Weights of a small transformer language model.
Size: MLP 640 SwiGLU, 34.3M parameters.
Architecture: RMSNorm before each block, rotary positions, no biases in attention or MLP.
MLP neurons of a small language model. Each row is named by its layer, matrix (gate and up: input weights) and neuron, and shows model dimensions 64-159. Each number is 500 + 50 x the weight over its row's rms, rounded and kept within 0 to 999. Numbers have three digits each. A neuron's up and down rows have the sign that makes its largest values positive.
After each neuron's rows, "fires after" lists the tokens most often just before its 100 highest values on Wikipedia text that the model never trained on.

L4.gate5:524583540490519484468413492510448525524475528481547516513515488536558477568442475513430459508515503520460576559546550520568454522466486474482359478441558480578497572445445461535536551519392497536462446491525481444552460495545507466551593398643587544557505546535517555549519481542456581441
L4.up5:521459491517565492508540474524572537552452469419524529511467503407548522482519502513441470374473520530472496547483540509490428426476433445521559523459448489529395484551447499446538494523489413538519519542597567622522552569492571512432479525524498535593455514571503519573519428491558490599
fires after: " |", "|", " 5"

L5.gate485:515517522571570542410398481465422570511487422507411482528563476447514523454412563466510504532469445451502444507510522484549525562448544506432514575447430547463511478474450542452515511515473422506482515520595487622411435394509550455482559526506584485488535535487406523472454529549542459429
L5.up485:449561520572518627505454519572547582434472562610456478404509518398500514502544502479539534489471569443452491404543530436517549504465386510565483451485514468480481475378539437515535486511466450479450498544556498503528512392531415448591496532439478509591458490449477400462515514602520488441
fires after: ",", " (", " the", " more", "."

L13.gate567:526452477544564499402357516522582538524445477518511553406449433521479531447509528518476560518571416530468485505471478429501585616567546491492591485539523507466546555499489568595449454467566493542523499450530517494467613478439478561490517583504488518479501567486470470470513409550481510480
L13.up567:435544575536529426534487461545629581414461429537501492555528427451554489409515466513387543453554479566517498564550480517573542537448481437501474458453442568556465504543527539561434514397577475540473538514505571532518518456502482578493468560575540579478541513557481499472564555506500556446
fires after: "|", " |", "\n"

L11.gate382:524541562605486559545480528412434459537349596503450513540598510512493437480401509484427497393523465517545470515351464490545523501478575527525451535591529492456471572416458425446525545520497645404453511585475561497511472460522506459488581490512470457493477601536495480484537443548531499483
L11.up382:404473374486480560498573486432519505546422485459558540499549478496526416465420526452484496448562485433510531434572560552518484457470504494520517589498515487533470528496505563503580508603400504455486451438432591373555523621481501492433485498538488514588506564510432453502506490580500558552
fires after: " at", " the", " a", " At", "At"

L4.gate332:438503419485463426544496574443418510451569428426488495559517534528532486559495450543546451503503496416499466577484555468558478394511503519599423585456463540437554438543568537455470536536536531509437456401619513510482454538559476455461534511492537490471478458554553590555480440572527500511
L4.up332:435562400566488478536500523500498552456566404539584462598527487506572489504452456550523549552518477387423513559546489487534487518529478504589450617473470497445534489536581567476435507540518450467514479483491542516588517526587415461433538501552509464544433444565557526470497532544485447413
fires after: " |", ".", " of"

L2.gate244:489482561565480549639398469458410479531521482507538468468504490530456471414476447537618467558553516436570511560442429447589339528528508552441555492485540434543576478530543516500554494488466513416415370532486399442538486505477453466493446565428556474466478458592442519476429475532475498480
L2.up244:471448487501524550507472471592410487465614562473433478532483553515528506451546524417566455551550534438689472512497532496531424534425565479556484486610448495465554582509506598481492482517508462505552431528467629533401510452534462500473580416604538504446504424531558547424461452590551486536
fires after: ".", ".\""

L6.gate408:536533516528482470485495394497474540442611432383492460472532539564514508481445426541465457474564399482479453510417514412535452578497393474507459507551510474488518506520653567546572530525527505492415470620476458511549510547489484538500501564517480404461509518528514501500552500548443479538
L6.up408:522526453536485482446437489499499538488553574511456432581520566498504565493486524477527424482441488522594508472485434500482491543514468549511514588464544437446446521502532523536517424499523494602404533436453559458419489506365446440389516518472518559445483437490425567484510525467518423524
fires after: ".", " the", ")."

L8.gate279:409493482461483504480534572503494482551455437586552474449477490577479481571524429540565471522489518456503543435441549456532538433439468519438546518417441574534451432448507417490535486376488472458446509389483493454526639474458429547491444602565474556552463478498538534541512494585462534485
L8.up279:496433424496531483561437499549486519524494563503437461511559465525449432484640416456581484594567486424450450590533585530566471579497484554469377457527499417539462533514573452508569489464413498481491393602447585584567452471525520500454474521409494490538516461495628494519560464502442475503
fires after: "\n", "."

L2.gate266:464501525579529388474562476517460565533473507442567496548447524526485539533479474475480521496466524460461560516458525631534499559461483521559395537545383444475437495512544497491534546447547548427458466515486513486574448545513417582577543410561548502548460515574436552490547530570427481478
L2.up266:499471515444535452485490478484414538523409494580545508550486415583470560473519549474540513464509523562554517417510446499500490527479393655545552548470544531557487444425533513526524540488454588454517541482480567468390606509510420578447512465432543551582546508549402503620487467451470501517
fires after: " |", "|", "-", ".", "==", "\n"

L5.gate603:537541564480517514537523508488473540500481580487544447553568536529369534444512435559514482506552529515501549475451580556495561527507564419555518575472546532514465579544435467486486466500466537524560521510461477556480479568503471586524482479490578452505467473452477481408467513426503495550
L5.up603:529459453473525420457523525470505457399382619560653557436557488536455499457510535559593482494478519430441563649426506451559532531544522522552551514547510500480506620488438466560550370574493462565544556520511543473492547447508474502524494435554609522617526566506484485577561513488498466533
fires after: "|", "\n", "-"

L2.gate114:510473413426547512481436583509504497562541453455544477513521434481449490588480526471555437428507527420493495607467434561483468514525418486494419459547450513438465499528552494449502581503488393428504554456572590613580443560467510531539482454487568590531454471528418543494535506616465493376
L2.up114:501452540609563565562482567578492564429532502476493477514543533473488495554526481466552439431528555484514545525457412560490468542423498429549385555596486561433504476552484524525473506582503515465468517619513614557540495453542508545490430571493544440641499405450471349525600466578481386406
fires after: " |", "|", "\n", " Free"

L2.gate121:530478552546520465485486546427495485499528502503563447569517431369490564528580505558559452445472496403529528566428445542556493552635534547452470514537496602532580502528536455548459582548350371425510475555567472487573516423539530472553512603586532566557506422632531554529509538432505466539
L2.up121:491478475535535533484408398483498529568559489451562450522407496488497535547483507495461490427479501456519580476470592508515476614534457517472603524554538656463506558520535475597492526588405422579475425534517434527493477403514558528505518425507480573520444421549442544418539428401497404485
fires after: " |", "|", ";", " Telegraph", "-", " Telephone"

L6.gate381:509483561481494442405456498548484463520526470531533466453443449479558501515531527525477493520440449572495473531470441460517480594515571558463500485433506461542514482445458598510518420438507466449592559453524481450508474441516503432565490519635474508548485545525473475482515480535478557435
L6.up381:527440453464504563525427515581568547508493539479544375581540517481502530473522503500493530517449596521595569451537523451466510611548387537501485538442459512481435468508572484521442445474475525415519551571545511500492508534610545511516469500465454557527468498481574515551540434445528529585
fires after: "\n", " University", "|"

L7.gate521:508550453568432466498452466396556475493378432439499526515542477528586510532433517533470442457485510487489492536538579502481541390526482479491452452547487575532582552500451481573504528486475499510535477524592513571537533521413555454500524476474457470526522590474417562471505513473490487453
L7.up521:519552506501457412515449521432506481532499477477435451553445577477476537434486505552416524456551428482555486482518615368584485513525520505522511541482496476557533555520594473558529451584440549472561541596465468527478498538407499454456492578526610435601529481513495468491432477472564541491
fires after: " in", " In", " the"

L11.gate259:452526510488581532500440500454470502438517514415501504544510514472480525460422454619564474502530509469518427529581560476562589531420478515377503576371526559526630605478539577454551469451535435482520542444479449455520502494579503529573503566506582448444508481485444494547545515503585502531
L11.up259:403529602465546532514483519540479539581488475520533474535458551463437513441443544506558446519474451460479513460516488508403513482486429557491504437466450435532455498561537402515480501531528426557500470546489480358515517475583415467504479417499522504530553540552517488487545486585486534556
fires after: " the", " The", " to", " of", ".", "'"

L13.gate318:482501539475494477547468496433380507480462490464382543528520511504502587512490507469539506489571569320504553465599480490455509512440612509384484513566445502467580546482519500475524533508503459501507558482495484432507433557598474460440442462538516564520448470453524508467517538470529504455
L13.up318:457462499545498432640514456567477543484385452456557406431550452523444537606405540526481428583476511454471506402528444553587458463405534593497449484489520484489483438460526439476433557440504461513523597485542409466427460528512548485531497553574471513483467519474524529536455530537535494476
fires after: " |", "---|---|---|---|", "|---|---|", "|---|---|---|"

L4.gate429:579507565438392500513446541524537487475501505477572418594392413474571450526628479604524486437406457581529441448460546475531443496409481540536460353461464533585609417528472557532562519463524518556539472528546507472553509487548627557482468536462440538482437573490466553508424586457562538488
L4.up429:485553513597562480571463433462472413496546561448486480519474375519479562574528529442521555531504472512516566482410456453472522618570433483592444532476561558513593429534484438567554495446508510444532522527507607428517480537514476451520455515492467470523487545603445432426488547442521497418
fires after: "\n", "==", " ==", "-"

L13.gate149:569456467441463499419465503546467496548486496436510620523420572563494532442569552456481469540528552586570526456450509520493526430457586490496535522459470502501485532633478470463571530407506449518441485529463504506555446455457618550583461508491508560510548466582594468465405507550477501474
L13.up149:487436574537455472455482567508540495541397512530481504534470453556517524456514525545514533513520520509419534559457459501512511521506521581526473605487509497456526586552528522550500515424451578469483544493485553538530532441501518539531515420511478525608531464516459412631467546531432463590
fires after: "\n", "s"

L7.gate366:576537527399489518531398535451421522544502601558556558534490591551475468573489422483392555476529524491465537516547514493501543487500483510596437480477494485457502482529561519587526431498558371616410526510492489500468496395462550482547481517554419487568410536473466551494475477550454498488
L7.up366:451524493474472571516440500611419466541542444520510462401457466414431448558458465446386536499496454531480467462468493452498509563540460412451420530483437507424512537544546500525465469427508552466534523457562491476493445517462522492493558420482454521537407500424547518554651519322492531593
fires after: " the", " his", " its", " first"

L8.gate137:472499399473523488646547463432518569468510421379530611451396483523481526528495483461525515537550506360465476517436398479446489503424553554560543503509427480510557492412414531541498465430446499504546565518453481532481530487536501546477454550500515470509489443536594471566572521532531399476
L8.up137:462443408443524443566474512511406557417518514550534530538382471574590473552437615574585533509527462515414486454478446457494447437538469503517467504521521506448605497528577510493459469570594508442508494483517482589400451448602461474475512418522448507505465430574609442520518560513563546528
fires after: " |", "---|---|---|---|", "|---|---|---|", "|---|---|"

L7.gate125:460577503555434429508543504479451475477554500476454435488534514490415478407448509498438529471501432449514474550445490473442489476537433433466397497468490518529522560502505548583492520538417544544448447536466530536535576489537615435474437506547434528478478546558436493507571513528506508461
L7.up125:515568529438603470554418469532443424536521395448434479480536477491509482572370540460558597500525526555533430554497458580513495585445507485559569470450595454498466463619476559510482444543426515576504496463580483494510573470468422488492497486478505520520529509460516431533600597617488563540
fires after: " |", ".", " in", ";"

L5.gate513:518528488475443502526491520539493474586559566422465412559408459589451565536474486496474549526454403549590517489567510461461490549502447568545430489510519445438479540564486467514616491512418467408496450600560403422593414536536458456515495555483564519561441509493525556444514567449479532511
L5.up513:532552503537456524497521535483497477598603465496471497551504438518510556489559404481456517454522482590584513579440407498523524480532465521507504521546517541474567577465590488480534512426521484573461476441431453522565423504511505525460617522456520631518481548408467447511465502465541512479
fires after: "\n", "."

L5.gate92:569566473569469471497522449458472446598473473549449496546522463520462508514525574612453526516515508517521452436438574561449517429471511512545522472509430603504570518530492477426531474465501497512385474400487526493400493407501462529486480584499550514515461539549516524421503460381574545438
L5.up92:489464479481506438637485433507535396655537534517411544622435463496429455472478556491471427444509459456508524495488540519417519446548513563675461477444483472507448542555501448537499482567536544431466511536383529420514487542411515434540479468470466567540474501495551530476455464502459540519
fires after: " the", " in", " of", " from", " at", " on"

L6.gate554:406488567408571509472565421457405604511491549443506596550465460460477462503488444565464548481446588466510437553526486488523499598512429480523542496452526504399522528560513521464422486474539465559530463502580518468533502572467599527571621440514557497444458443495536539469468439491545464527
L6.up554:513547492508507569501490478456635588553426556571479624430520614457478481469516487510506445489544507475463403436407424551508558544576503463474564574473553449597479419478445491495485435496527534573388602553506498520538515472489394413498493461545432500497470429475487526528446443531476492540
fires after: " the", " a", "s", " of", " its", "The"

L10.gate557:434532498485504521485579482507413458530535497463503496466437480557547507517492590533549501501555487435568529476523529488494474562495510575457411530563427646522460483572465607419460491481461489513539517454562463592430465608430526443471512472474529451431482509453472465482475477621519501479
L10.up557:524474487593488479504514512480487524501568506446523520487546431478472448607563468543480604454558558455431457476448481552491504531499508458557405492509539488414445518516577535425500487499524558633563522510560555507537519473448462471599606598520464432449465464597501515505467457537540522497
fires after: " |", " the"

L2.gate494:459525493576592495486440462513511459464507571467544541438445475525532468522485453489453502439525531440505384453485490560478526508407522465413557528490547583519488434553482492490602437518478536547522536538518457610551451441573479466485594531507520511557544509526437503527475548551501444477
L2.up494:446496534452547509513556535526422519510447555495495591436451554479482415515495409519492465540504461487423434467541458574472386473484578557498503465509501523530587538483536526485536508467558471508433501590477518484485403483538510563493587501641516432464460432494475459457567515459496510498
fires after: "\n", "|", "|---|", "---|---|---|---|", "|---|---|", "|---|---|---|"

L2.gate576:441499506493604481564428501524584384513514532449509444527489493566446491467420449559455521578446493605583524488438486510532477464504353482460443532442516576603534618554465519554551559469493507540436579557515512546468480474549514495429571476489468451496379540526467445497470444505425516519
L2.up576:422542450477414510480468456454462563524560437560528458459499489473530451575535527530476467534443426506498515531441468498588488569538492456584537519448575603469485503495509540426506467481440477487454538534566535519560483573515497453585560518559454467459476584474578441493518530505460529524
fires after: " the", "==", " his", " The", "s"